Weights of a small GPT-style language model, trained from scratch on English Wikipedia.
Architecture: RMSNorm before and after each block, rotary positions, no biases in attention or MLP.
Training: a variant of Adam for these matrices, 903M tokens.
MLP neurons of a small language model. Each row is named by its layer, matrix (gate and up: input weights; down: output weights) and neuron, and shows model dimensions 448-511. Each number is 50 + 15 x the weight over its row's rms, rounded and kept within 0 to 99. A neuron's up and down rows have the sign that makes its largest values positive.
After each neuron's rows, "fires before" lists the tokens most often just after its 100 highest values on Wikipedia text that the model never trained on; "fires on" lists the tokens most often at its 100 highest values on Wikipedia text that the model never trained on. A number after a token or word is its count.

L3.gate911:79 36 41 48 45 61 54 26 61 46 63 64 53 41 41 71 67 76 43 91 61 32 42 38 00 57 65 18 27 21 52 75 46 38 44 45 31 72 40 12 82 51 47 62 45 46 40 43 36 55 69 20 47 41 36 38 56 36 51 59 65 09 37 63
L3.up911:37 60 76 51 18 82 41 44 52 58 61 19 36 59 86 66 31 81 23 59 41 29 46 31 60 47 57 55 34 38 44 09 44 45 26 43 43 48 71 68 63 54 55 50 34 48 58 28 65 62 42 34 56 57 37 59 60 44 56 26 27 59 49 63
L3.down911:46 46 66 33 31 59 35 54 42 38 26 26 51 49 54 57 37 57 44 67 29 60 13 47 66 44 61 55 34 46 58 41 38 74 44 35 32 53 54 69 22 66 59 29 45 42 53 71 73 62 53 59 46 47 38 46 31 68 46 26 48 57 66 47
fires before: "1" 20, "2" 13, "4" 12, "0" 10, "3" 8, "9" 4
fires on: " (" 91, " (+" 9

L4.gate1676:59 52 34 18 34 58 66 64 35 44 40 63 38 43 39 62 52 43 54 89 61 53 48 77 61 40 38 55 34 74 57 22 16 69 33 50 28 39 74 37 47 68 46 71 47 56 55 28 38 46 40 57 44 69 60 53 43 52 53 64 62 17 45 61
L4.up1676:37 50 54 15 53 33 33 59 46 44 47 63 34 63 54 44 25 66 47 53 70 35 46 83 78 76 27 56 53 65 38 61 40 53 17 62 48 68 69 35 65 46 21 48 48 66 42 60 37 68 59 32 38 47 52 32 56 48 66 55 53 28 34 74
L4.down1676:59 46 23 66 46 85 73 74 53 52 79 78 49 29 61 50 76 50 40 52 57 52 36 51 46 44 50 56 42 48 58 47 51 62 70 39 50 33 52 56 53 52 54 64 29 36 56 32 33 41 22 73 42 80 51 49 26 46 72 45 55 50 50 28
fires before: " |" 29, "." 13, "–" 8
fires on: "4" 21, "9" 18, "5" 17, "3" 11, " |" 10

L3.gate307:50 79 43 60 64 61 86 43 37 44 48 66 51 48 39 62 62 35 31 39 37 77 52 58 22 25 64 47 72 48 39 50 27 51 33 26 25 39 39 37 31 56 55 33 51 46 20 47 68 55 53 45 58 47 27 34 51 41 30 61 48 23 41 78
L3.up307:76 20 66 49 41 45 45 64 70 37 25 59 52 30 53 59 38 54 68 64 67 38 43 63 53 64 34 68 37 38 54 21 47 44 78 36 54 56 70 63 56 66 24 69 62 47 64 38 17 63 45 71 32 31 57 34 70 82 53 53 65 54 45 53
L3.down307:40 49 43 80 65 76 53 44 39 44 36 70 33 83 88 43 42 29 45 35 40 43 63 49 45 29 69 65 42 68 48 69 51 70 08 42 42 41 66 23 50 61 81 25 59 18 49 69 57 41 49 57 47 57 55 63 63 43 33 65 25 36 61 71
fires before: "\n" 37, " The" 16
fires on: "." 79, ".\"" 10, "\"." 8

L4.gate1743:77 64 53 43 27 42 51 54 63 46 61 32 65 73 55 56 28 76 59 61 47 63 36 66 99 51 28 72 75 48 32 41 63 73 48 76 75 50 51 61 65 44 73 50 00 47 88 54 62 31 47 70 45 49 75 47 36 50 58 41 53 32 32 66
L4.up1743:29 51 48 68 51 30 52 47 41 58 39 41 35 30 56 55 44 50 53 64 81 55 47 39 39 13 40 10 68 51 35 61 70 38 56 43 32 29 68 85 67 65 40 64 50 80 59 74 26 40 48 21 71 51 51 55 53 40 43 32 79 50 59 51
L4.down1743:56 72 52 45 35 18 70 50 51 17 53 61 73 76 41 76 18 54 60 45 59 38 37 47 72 62 32 61 70 28 28 59 66 55 53 63 72 46 30 53 23 46 82 48 40 32 70 52 62 36 60 64 47 36 71 65 49 42 44 58 63 34 23 67
fires before: "\n" 94
fires on: "==" 50, " ==" 20, "\n" 11, "===" 9, " ===" 6

L3.gate1203:37 48 50 54 49 50 62 45 79 46 28 44 98 33 46 34 69 55 57 93 76 59 38 60 49 48 73 43 67 51 78 38 55 40 58 28 49 63 89 47 56 49 49 69 24 74 75 68 39 74 52 40 37 66 60 62 33 40 62 35 21 42 44 32
L3.up1203:62 39 59 69 49 42 42 54 45 66 91 35 32 36 53 69 54 54 32 59 74 44 63 44 60 38 16 76 45 52 49 74 52 59 51 57 74 44 45 69 39 53 53 41 28 88 61 60 40 53 62 28 38 32 36 46 44 48 32 19 39 55 20 64
L3.down1203:50 56 81 38 62 24 42 56 60 71 65 41 30 25 66 67 42 69 73 34 52 49 39 68 56 38 74 38 47 44 58 48 66 58 45 49 62 40 81 48 33 51 39 51 44 53 35 69 51 53 76 66 83 61 53 51 44 45 27 56 66 69 16 63
fires before: "2" 43, "1" 27, "7" 4
fires on: " " 92

L4.gate137:78 71 53 28 44 58 13 53 40 60 40 33 39 54 49 40 10 40 65 53 38 30 44 62 43 58 65 45 49 59 44 39 45 53 49 64 68 40 57 57 31 73 37 25 45 58 24 65 61 15 36 51 37 64 48 61 69 58 53 53 68 62 78 55
L4.up137:60 56 46 52 35 47 39 40 45 43 26 63 60 50 34 46 62 81 47 48 57 42 56 55 65 77 52 51 66 59 48 45 18 35 44 47 53 51 47 40 44 62 34 62 45 34 59 39 34 79 56 49 66 69 53 55 33 49 52 41 46 59 55 34
L4.down137:51 32 48 47 56 35 49 69 37 24 42 56 39 78 60 70 57 93 50 34 71 34 53 81 36 66 45 47 69 38 43 31 36 49 66 39 56 33 48 55 40 56 57 37 51 19 99 57 57 18 37 48 67 59 42 25 47 51 59 34 55 72 44 60
fires before: "0" 55, "–" 8, " |" 7, "6" 5
fires on: "2" 85, "at" 4

L4.gate466:32 48 31 53 56 61 80 27 50 56 50 31 47 35 41 64 45 69 44 81 46 27 54 68 34 46 37 31 52 28 22 43 24 66 49 49 48 49 44 60 41 64 36 54 45 44 23 42 48 55 74 87 29 47 46 35 60 64 43 49 42 61 76 67
L4.up466:54 60 33 49 28 54 42 35 51 53 56 34 48 48 75 67 58 47 62 57 65 49 44 83 70 55 46 39 80 32 61 57 65 53 63 62 26 50 13 31 64 50 37 57 29 37 36 57 44 37 42 57 66 31 83 28 45 49 84 47 61 56 68 45
L4.down466:57 66 37 79 46 59 49 30 82 31 73 16 54 34 57 59 68 59 38 56 63 44 42 39 57 40 33 00 40 52 23 47 51 47 41 45 31 45 61 47 70 82 38 75 43 51 41 32 63 27 56 56 44 61 54 56 52 80 42 59 78 40 70 46
fires before: "|" 71, "\n" 13
fires on: "\n" 100

L4.gate1195:67 49 32 46 43 43 55 57 44 37 64 33 41 37 42 46 61 52 37 54 54 58 34 59 49 22 64 56 74 69 51 18 28 22 45 34 56 37 59 45 57 34 45 46 39 63 48 47 38 11 52 42 39 36 60 52 26 50 49 58 66 62 48 45
L4.up1195:45 30 50 56 55 35 37 38 40 84 47 52 38 74 37 80 70 53 31 73 64 63 46 50 40 51 41 31 52 59 52 79 50 37 29 38 38 48 27 56 28 50 70 54 81 31 56 75 47 38 49 58 70 35 35 46 27 52 44 54 44 34 27 86
L4.down1195:42 48 26 53 19 89 48 40 37 37 42 37 07 72 50 80 50 66 40 44 33 39 56 44 46 38 33 29 54 59 53 70 55 65 76 68 10 39 43 58 53 49 62 47 66 45 75 62 59 79 45 44 35 68 62 56 39 35 73 53 61 53 47 78
fires before: "\n" 31, "-" 22, "," 4, " |" 4
fires on: "\n" 28, "==" 17, "===" 6

L3.gate275:40 19 28 81 28 40 30 51 63 46 55 56 70 38 51 44 45 74 50 67 76 71 47 61 75 76 55 49 47 64 59 32 64 17 51 20 67 60 60 41 27 60 69 40 43 38 26 47 45 64 24 48 21 29 75 35 55 32 47 48 56 32 45 52
L3.up275:24 40 51 62 07 41 59 77 57 67 19 45 68 24 53 59 49 48 54 43 26 54 61 73 39 55 13 77 69 62 40 36 30 56 48 46 53 30 45 55 42 54 47 68 50 58 35 45 31 56 46 71 53 42 53 53 49 65 27 35 22 56 59 50
L3.down275:71 27 37 62 41 62 58 60 47 57 41 59 57 54 33 78 47 62 67 26 43 57 43 47 63 67 35 33 40 50 35 69 79 47 82 38 47 75 76 68 41 29 80 54 77 49 55 43 74 50 47 28 46 38 65 68 59 55 57 62 70 61 70 62
fires before: "1" 29, "0" 26, "2" 22
fires on: "0" 77, " San" 15, " New" 5

L4.gate970:30 80 40 35 64 40 33 47 34 25 81 19 63 36 44 59 78 36 32 86 49 62 24 89 65 63 36 71 72 55 48 50 66 55 86 36 47 69 67 46 61 46 42 72 34 61 48 45 44 55 35 43 23 37 39 51 54 34 21 27 45 64 40 71
L4.up970:74 55 37 51 50 43 66 40 56 40 51 52 49 16 43 61 54 38 64 63 90 52 39 69 59 55 47 60 45 48 45 26 78 70 48 75 83 28 65 41 62 62 66 35 22 60 72 44 44 50 57 41 36 37 39 68 41 23 42 43 62 69 45 38
L4.down970:52 44 42 46 56 31 54 44 56 52 20 29 45 52 51 60 55 60 58 51 69 43 46 36 91 36 36 62 71 58 49 41 40 60 51 56 60 63 68 45 46 56 28 70 45 58 68 68 61 46 44 54 77 63 54 65 40 40 32 39 44 56 34 49
fires before: "1" 17, "2" 11, "Annual" 8, "8" 7, "6" 7, "9" 6
fires on: " " 100

L3.gate751:65 56 30 27 49 33 39 14 55 43 63 24 52 48 68 72 65 78 41 73 47 50 40 84 49 26 30 60 41 41 61 41 50 28 75 40 62 58 59 48 59 68 55 47 44 52 64 25 54 35 48 70 22 54 40 37 84 88 59 55 26 76 30 60
L3.up751:57 46 43 39 44 72 29 42 54 53 28 37 64 56 11 70 42 55 51 72 48 24 26 56 51 44 47 34 30 28 54 36 45 27 67 25 62 56 49 42 52 61 57 59 51 43 46 75 67 25 54 68 26 69 51 56 47 48 70 63 59 95 55 47
L3.down751:46 37 38 33 35 42 52 66 52 28 57 69 65 32 54 56 56 19 47 55 79 65 63 40 36 27 57 49 38 68 61 27 69 44 38 65 33 36 32 47 48 29 39 67 40 55 50 55 62 64 39 43 70 41 61 45 25 55 39 71 61 32 67 39
fires before: "s" 45, "\n" 20, "," 18
fires on: "'" 94

L3.gate1504:80 47 71 49 21 46 60 57 10 49 31 47 61 22 56 33 56 80 32 38 61 72 36 76 57 46 53 22 97 56 65 43 22 42 61 24 61 48 46 65 31 73 54 47 22 35 53 63 50 46 62 42 56 51 33 26 62 47 66 56 83 48 65 48
L3.up1504:71 62 20 53 67 54 73 40 67 43 44 50 51 42 61 58 44 38 51 46 51 53 28 43 48 31 53 46 64 55 52 46 61 39 71 84 41 37 63 71 36 36 57 48 39 16 54 81 47 47 61 66 43 47 51 42 51 68 49 73 69 13 28 55
L3.down1504:50 58 63 62 47 23 75 35 56 61 29 48 27 79 46 65 39 37 54 50 60 43 18 60 29 46 41 49 94 47 41 43 45 62 54 63 57 30 43 70 50 59 51 59 44 58 40 78 66 50 43 78 53 43 48 49 32 55 67 32 37 51 41 51
fires before: "\n" 67, "las" 6, "-" 6, "gen" 4
fires on: "\n" 75, "ave" 15, "y" 5, "ute" 4

L3.gate1144:40 56 48 54 43 62 39 50 70 53 68 14 34 29 46 15 19 44 39 81 33 69 37 54 42 64 33 79 39 53 86 51 62 59 64 34 52 56 74 71 54 68 67 69 71 72 40 42 56 40 55 71 32 15 43 21 56 71 72 47 24 51 13 56
L3.up1144:51 42 23 50 66 59 51 42 45 24 68 65 55 97 49 59 36 66 18 75 63 51 47 56 55 33 47 41 45 37 32 41 72 62 48 52 24 42 43 68 62 71 74 24 49 23 53 42 11 53 33 35 23 60 51 34 28 71 73 71 50 36 67 46
L3.down1144:63 35 35 54 54 54 75 52 37 38 52 73 60 41 44 54 89 40 52 37 44 55 68 42 69 34 74 38 68 51 42 52 56 20 39 51 70 66 48 32 53 32 35 32 27 44 55 71 31 42 60 38 35 50 53 57 30 36 27 64 81 56 52 46
fires before: "1" 34, "2" 20, "4" 8, "3" 6, "0" 4
fires on: " " 100

L3.gate779:61 44 30 60 53 11 31 38 49 49 41 71 38 55 47 51 50 24 52 64 08 64 62 42 55 31 42 63 38 64 33 83 50 58 61 48 48 47 49 53 25 73 55 39 31 77 36 37 22 36 80 62 40 39 44 59 61 52 63 64 59 73 60 45
L3.up779:46 51 45 68 46 51 66 89 44 61 76 58 44 45 52 47 37 75 34 60 34 69 30 39 37 61 45 77 26 50 72 41 54 63 61 61 67 37 38 37 51 52 58 65 54 32 55 46 64 65 34 65 49 64 65 42 32 53 18 59 52 37 43 49
L3.down779:55 20 27 62 55 48 71 60 45 36 55 33 49 67 49 74 36 49 48 54 57 66 74 85 69 48 68 46 45 15 61 65 50 44 56 54 47 51 49 58 50 53 39 40 39 35 65 56 48 65 46 29 54 50 51 26 52 46 41 41 60 45 32 45
fires before: "0" 18, " is" 15, " are" 12, "6" 5
fires on: " there" 26, "0" 20, " There" 13, "3" 11, "ay" 5, "There" 4

L3.gate1208:65 49 24 57 84 52 57 37 45 22 33 33 31 56 45 39 43 63 54 70 62 62 51 38 63 56 59 31 51 83 58 59 60 50 46 55 52 67 25 53 65 61 66 48 68 47 59 41 44 46 28 59 30 49 46 30 69 52 62 56 41 62 65 42
L3.up1208:39 50 37 87 60 45 30 41 54 56 42 58 52 57 39 24 52 53 29 58 60 53 34 44 62 42 62 51 58 64 51 35 41 59 85 39 51 49 58 57 67 43 47 63 44 40 49 42 44 40 54 62 27 35 46 40 29 57 27 69 49 63 56 45
L3.down1208:35 34 43 49 41 46 54 37 64 41 57 34 70 39 51 48 48 56 66 43 53 74 74 34 80 44 74 28 36 32 37 27 33 57 85 51 54 47 46 29 40 52 42 25 17 46 56 73 32 40 66 73 35 58 37 45 26 52 24 41 61 46 58 55
fires before: "1" 38, "2" 16, "6" 5, "3" 5, "5" 5, "0" 5
fires on: "–" 91, "—" 9

L4.gate993:53 75 36 43 69 38 55 22 49 55 62 24 35 48 42 63 28 42 64 67 40 48 25 68 80 34 29 49 60 52 36 38 65 71 47 58 45 63 81 48 54 58 62 51 27 64 53 72 51 64 58 51 50 49 41 75 33 47 30 16 33 58 46 49
L4.up993:56 87 40 17 37 63 45 41 42 38 53 37 43 26 55 59 52 57 46 87 65 47 31 99 61 47 41 62 37 61 33 37 50 59 80 64 65 31 49 56 42 66 39 64 66 52 64 16 33 48 40 42 22 16 33 39 69 48 61 29 34 45 69 55
L4.down993:62 54 34 60 54 23 47 53 57 49 30 29 49 49 65 55 47 59 50 46 68 56 50 35 94 31 33 79 61 51 51 45 43 69 51 62 56 64 67 42 52 60 27 58 46 54 66 72 60 48 48 58 79 62 48 72 37 43 40 34 45 57 30 58
fires before: " |" 24, "3" 12, "2" 12, "1" 12
fires on: " " 100

L3.gate1534:67 46 71 32 42 32 64 35 27 76 54 64 43 30 61 47 89 60 36 40 67 50 43 70 22 29 74 62 50 38 83 48 45 38 60 43 56 45 79 71 56 41 37 60 60 67 53 52 57 46 09 60 41 56 52 36 58 28 33 50 77 64 46 49
L3.up1534:38 83 56 47 76 45 53 32 29 70 39 61 45 69 53 57 79 30 56 46 69 49 55 55 56 46 70 47 47 61 73 49 66 43 37 54 41 30 60 60 60 76 47 69 56 47 55 43 39 71 41 49 65 52 53 67 40 60 30 58 57 46 35 49
L3.down1534:40 75 46 63 61 59 54 45 51 40 51 70 51 76 40 62 52 29 56 47 64 18 62 62 49 38 38 47 32 58 45 38 39 43 67 61 50 51 58 57 77 57 61 45 59 47 65 42 41 51 65 64 31 49 64 77 45 55 33 45 44 29 48 29
fires before: "\n" 30, " The" 11, " It" 8, "'" 5, " He" 5
fires on: "." 70, "\"." 13, " People" 6, ")." 5

L3.gate1180:50 53 31 57 64 57 55 45 27 44 21 41 45 30 55 59 78 85 56 34 73 48 45 36 51 80 31 32 44 67 40 66 32 80 62 46 50 63 65 23 52 64 66 51 20 25 32 38 32 75 46 71 68 59 68 56 24 50 36 49 50 52 64 57
L3.up1180:62 55 44 45 46 69 69 60 34 61 71 56 22 49 48 67 40 75 25 60 21 61 63 56 76 58 56 38 26 52 46 49 48 48 58 51 46 63 44 57 38 47 64 30 62 51 71 24 49 53 25 61 20 31 56 41 28 56 90 41 57 65 69 47
L3.down1180:65 21 31 81 42 68 33 47 39 41 46 65 70 72 73 40 42 64 40 46 59 47 69 24 44 69 51 50 41 65 54 61 39 37 29 70 47 46 41 28 18 34 55 67 56 25 52 67 48 30 58 63 56 50 32 52 64 50 10 50 92 42 58 64
fires before: "\n" 52, " (" 4, ")" 4
fires on: " =" 51, "it" 10, "9" 8, "7" 4, " Monte" 4, "lu" 4

L4.gate181:68 69 39 26 40 41 58 74 44 66 74 43 61 39 66 60 57 36 64 74 51 60 60 86 26 38 65 67 61 43 35 15 31 51 54 54 50 74 37 28 36 54 40 57 17 27 75 85 44 09 53 60 37 50 42 32 65 65 55 43 65 44 48 66
L4.up181:60 40 84 74 63 59 75 43 65 19 61 56 58 64 47 53 45 55 11 50 64 68 74 56 47 44 55 35 57 61 46 38 61 68 26 48 17 31 27 47 34 68 38 64 29 42 69 38 22 68 32 53 62 61 41 43 54 58 78 53 50 36 45 10
L4.down181:32 66 37 42 55 40 74 58 36 53 26 39 37 45 45 69 49 44 40 32 62 52 38 38 31 35 71 31 39 46 59 75 70 64 74 71 21 23 70 81 64 29 52 64 65 64 45 48 47 29 36 56 52 37 66 61 05 89 79 48 58 63 54 41
fires before: "-" 49, "\n" 44, "|" 4
fires on: "\n" 98

L3.gate1066:53 62 39 32 32 50 44 61 58 44 40 52 27 23 44 75 60 42 43 57 78 60 55 54 53 36 30 26 53 51 49 07 62 61 48 42 48 64 67 19 52 56 42 53 30 42 61 75 45 40 48 52 47 36 34 42 56 63 62 43 74 75 40 87
L3.up1066:70 54 41 27 57 33 49 30 55 17 58 56 64 41 11 62 40 29 65 66 57 51 63 60 53 49 55 35 64 37 70 38 87 87 29 51 49 52 66 62 45 48 45 71 19 39 35 42 70 56 65 66 62 45 67 43 48 78 64 47 45 33 38 44
L3.down1066:39 50 72 59 57 63 65 20 43 53 20 46 61 51 44 44 33 63 49 44 52 70 30 50 07 74 46 32 67 60 33 36 48 62 25 44 34 38 59 66 32 52 44 54 56 58 32 50 47 58 72 67 62 59 70 53 50 59 99 75 63 54 49 44
fires before: " |" 26, " (" 16, ")" 8, "–" 5, "." 5
fires on: "7" 21, "4" 19, "6" 16, "9" 15, "3" 14, "8" 10

L3.gate896:38 59 66 24 67 61 49 31 72 54 69 60 69 69 36 64 20 52 48 57 53 34 53 43 63 45 30 53 17 46 50 46 28 42 49 60 51 55 61 49 45 67 47 60 55 53 70 69 67 47 56 63 52 52 49 41 16 27 67 27 39 45 56 45
L3.up896:59 70 71 42 58 65 23 42 78 49 68 46 42 69 76 46 37 53 44 43 67 25 59 34 56 77 30 59 32 39 71 57 23 33 22 47 53 45 61 48 63 49 58 41 49 44 27 38 28 68 52 60 37 60 59 44 65 50 43 48 45 55 23 32
L3.down896:45 60 64 47 51 63 36 59 49 41 46 29 53 54 28 58 38 50 05 49 27 63 42 44 71 57 64 37 39 61 67 50 62 63 55 43 42 48 55 58 37 72 49 33 33 28 44 80 92 54 62 73 47 45 32 70 38 59 48 55 47 35 58 37
fires before: "0" 17, "2" 17, "1" 15, "3" 12, "5" 8, "s" 7
fires on: "′" 28, " (" 15, " −" 12, " (+" 10, "^{(" 8, "(" 8

L3.gate1564:62 61 49 38 56 40 66 45 42 15 54 29 56 42 57 78 56 63 53 61 69 35 36 52 61 33 28 70 48 68 78 23 71 67 47 76 66 64 51 46 49 46 55 36 34 75 30 54 29 35 19 50 46 15 52 52 52 54 42 34 39 57 42 41
L3.up1564:63 68 55 55 44 44 33 14 56 44 48 63 25 57 24 20 46 45 57 60 59 48 31 67 54 41 69 47 68 57 41 48 62 44 89 48 63 59 30 67 53 25 56 81 41 51 45 56 50 62 32 50 31 17 38 46 46 48 55 57 46 55 59 26
L3.down1564:60 36 60 38 48 40 58 51 35 53 45 52 53 40 59 59 73 60 69 27 44 56 62 55 73 56 51 55 66 40 45 36 48 67 50 48 59 65 49 56 43 63 23 45 12 54 34 63 64 33 64 54 51 49 63 61 33 45 53 53 60 61 30 55
fires before: "2" 21, "1" 13, "6" 11, "8" 11, " |" 11, "3" 10
fires on: " " 100

L3.gate556:41 70 40 69 31 60 22 18 34 41 66 51 76 57 36 38 29 53 55 69 69 33 43 54 75 50 25 72 47 67 62 42 62 37 55 41 57 46 46 46 56 31 59 72 72 55 53 35 49 51 34 39 51 20 66 39 64 56 59 18 59 45 44 22
L3.up556:50 74 20 33 48 45 61 46 50 52 58 32 41 50 35 58 49 70 63 68 52 48 46 54 55 54 47 33 43 56 19 40 77 44 46 34 86 44 56 35 81 48 65 40 46 71 53 63 36 56 22 57 21 47 51 41 46 68 49 45 48 30 48 41
L3.down556:40 32 73 45 51 41 75 49 43 29 52 49 49 16 33 85 76 20 56 36 51 68 36 63 64 62 47 43 51 21 72 50 42 42 55 58 53 39 62 53 31 58 55 42 19 53 63 80 26 47 45 39 38 51 38 69 23 46 38 40 62 54 40 69
fires before: "2" 23, "1" 21, "0" 9, "5" 7, "6" 5, "7" 4
fires on: " " 81, "–" 14

L3.gate969:49 55 33 54 76 65 82 30 72 16 32 49 52 64 48 43 50 69 34 50 61 21 50 62 64 50 46 24 54 41 40 21 55 72 42 73 46 70 34 25 66 34 47 34 45 64 68 33 45 62 53 50 23 48 63 22 30 48 49 59 33 60 52 52
L3.up969:54 71 37 45 50 59 55 54 69 64 65 20 60 56 82 49 18 54 24 61 60 70 51 56 68 57 34 56 33 59 64 52 68 78 53 66 79 28 42 46 55 52 48 37 31 41 34 35 40 43 62 74 17 46 43 54 51 51 63 50 35 52 45 29
L3.down969:50 45 74 30 35 65 42 56 51 60 51 14 43 28 49 53 71 36 49 51 23 76 42 52 78 70 56 46 31 61 40 52 65 81 61 34 47 44 64 49 32 62 65 37 31 44 47 73 63 52 69 52 49 74 33 71 40 37 48 17 47 54 62 38
fires before: "1" 20, "2" 13, "4" 10, "3" 9
fires on: " (" 36, "_{" 22, "+" 11, " Ne" 9, " −" 7, "^{" 4

L4.gate333:65 87 45 58 57 78 58 56 50 52 48 23 44 44 56 45 68 98 41 76 72 31 54 55 38 55 30 39 50 43 70 61 35 51 56 62 34 62 49 49 49 80 48 60 52 38 26 43 46 70 52 77 58 59 67 35 46 52 62 52 58 44 57 48
L4.up333:34 69 12 68 48 64 52 72 61 50 47 55 67 46 61 88 60 69 62 73 73 39 37 47 67 38 34 57 60 38 28 20 65 34 62 51 46 31 59 40 53 40 52 56 53 43 72 58 19 53 46 63 40 39 56 38 46 63 43 51 64 72 64 36
L4.down333:56 83 52 63 75 87 46 42 62 46 55 20 52 87 54 48 71 73 38 55 91 22 59 30 54 24 30 24 30 43 50 40 72 28 39 45 35 38 54 42 65 73 33 77 72 59 58 31 68 53 67 91 49 61 65 56 44 62 39 69 63 44 78 28
fires before: "|" 77, "\n" 6
fires on: "\n" 100

L3.gate355:57 84 16 41 23 74 27 63 45 72 47 40 38 37 56 98 54 42 33 66 50 62 41 44 69 19 52 54 44 50 50 34 29 58 36 37 72 43 66 80 63 21 65 32 35 73 51 52 34 46 47 53 38 36 39 34 54 48 67 56 51 77 11 65
L3.up355:69 45 38 55 26 54 74 59 29 56 53 45 00 30 44 62 48 63 32 56 45 77 47 47 53 67 43 59 56 45 29 50 52 66 29 33 48 64 28 50 55 47 58 62 41 39 82 73 58 47 66 40 37 55 53 68 60 42 59 43 32 27 61 47
L3.down355:59 35 82 44 43 65 51 50 40 26 49 74 84 77 73 60 26 19 56 41 24 43 56 49 36 53 33 40 72 58 66 57 78 57 63 46 44 45 28 52 47 36 53 55 60 40 49 36 47 28 35 58 43 51 72 33 35 53 50 57 41 39 56 81
fires before: "\n" 38, " The" 11, " He" 7
fires on: "." 50, " ==" 8, " ===" 7, "\"." 4

L4.gate1465:45 61 50 33 72 41 57 32 41 80 46 45 49 44 35 38 48 66 37 81 74 47 54 45 64 56 53 30 40 50 49 35 28 32 56 64 48 56 46 73 36 74 27 64 60 46 52 63 80 50 41 48 58 61 55 70 51 70 33 69 68 67 40 49
L4.up1465:87 22 45 49 38 59 38 43 36 63 72 38 51 36 44 64 15 75 65 47 55 56 38 48 70 59 56 39 40 75 14 54 39 57 59 52 54 34 55 43 94 63 35 66 23 48 69 79 51 52 87 59 81 41 37 51 40 51 48 71 53 20 58 33
L4.down1465:53 25 38 40 39 64 60 62 74 48 76 68 42 61 38 48 42 50 44 54 67 28 62 35 44 46 69 50 53 45 29 54 49 30 37 62 74 38 75 63 78 49 39 35 36 63 67 49 31 23 51 33 43 52 40 50 37 37 72 43 40 55 55 44
fires before: " |" 26, "," 23, "\n" 7, ":" 6, "'" 4, "–" 4
fires on: "6" 18, "ović" 9, "ov" 9, "7" 8, "ski" 7, "3" 7

L4.gate1991:41 76 53 39 74 51 63 49 80 11 48 68 58 80 32 56 42 53 38 39 59 67 39 35 31 72 45 35 59 39 50 32 71 36 91 74 50 66 61 25 14 61 42 64 46 86 71 29 58 45 50 73 52 49 52 54 21 43 45 56 43 70 36 53
L4.up1991:58 70 50 26 34 70 44 43 58 82 21 57 60 53 20 31 46 55 59 53 57 38 52 40 41 72 51 54 64 29 52 46 59 39 22 37 46 57 85 36 31 57 58 36 36 59 43 27 54 40 46 39 66 64 67 85 80 56 55 60 55 91 62 45
L4.down1991:45 20 28 68 42 20 89 43 68 48 41 34 51 58 40 74 53 63 38 56 53 49 61 64 62 65 79 61 31 60 65 45 31 44 43 64 45 60 30 30 40 59 34 73 21 54 68 63 28 32 73 43 54 43 36 32 46 60 59 30 49 34 31 67
fires before: " |" 24, "–" 11, "ger" 6, ":" 5, " be" 4
fires on: "6" 18, " can" 12, "3" 12, "0" 9, " Ti" 7, " contribut" 7

L4.gate298:45 40 32 57 54 57 44 26 32 47 49 57 77 62 82 65 73 30 45 68 45 75 43 39 63 87 60 81 55 63 43 65 59 53 70 22 48 58 65 44 23 34 45 41 39 43 31 40 39 46 43 53 35 25 54 32 24 42 10 19 80 75 61 38
L4.up298:58 65 68 54 60 97 65 49 41 51 49 33 76 55 42 48 46 43 49 33 49 48 59 40 29 47 22 52 70 47 55 80 19 41 29 74 37 58 18 24 29 42 34 43 52 60 30 48 53 57 26 58 56 55 56 48 44 50 64 75 57 58 37 70
L4.down298:62 68 54 27 39 49 49 37 33 54 76 54 49 42 75 52 40 45 70 25 41 58 70 53 34 63 53 44 46 45 24 65 38 65 52 36 48 55 28 37 47 82 40 39 61 50 42 53 37 51 51 52 34 46 54 41 26 58 65 57 45 42 72 71
fires before: "0" 57, " pm" 5
fires on: "0" 70, " I" 8, "5" 6, ":" 5, " just" 4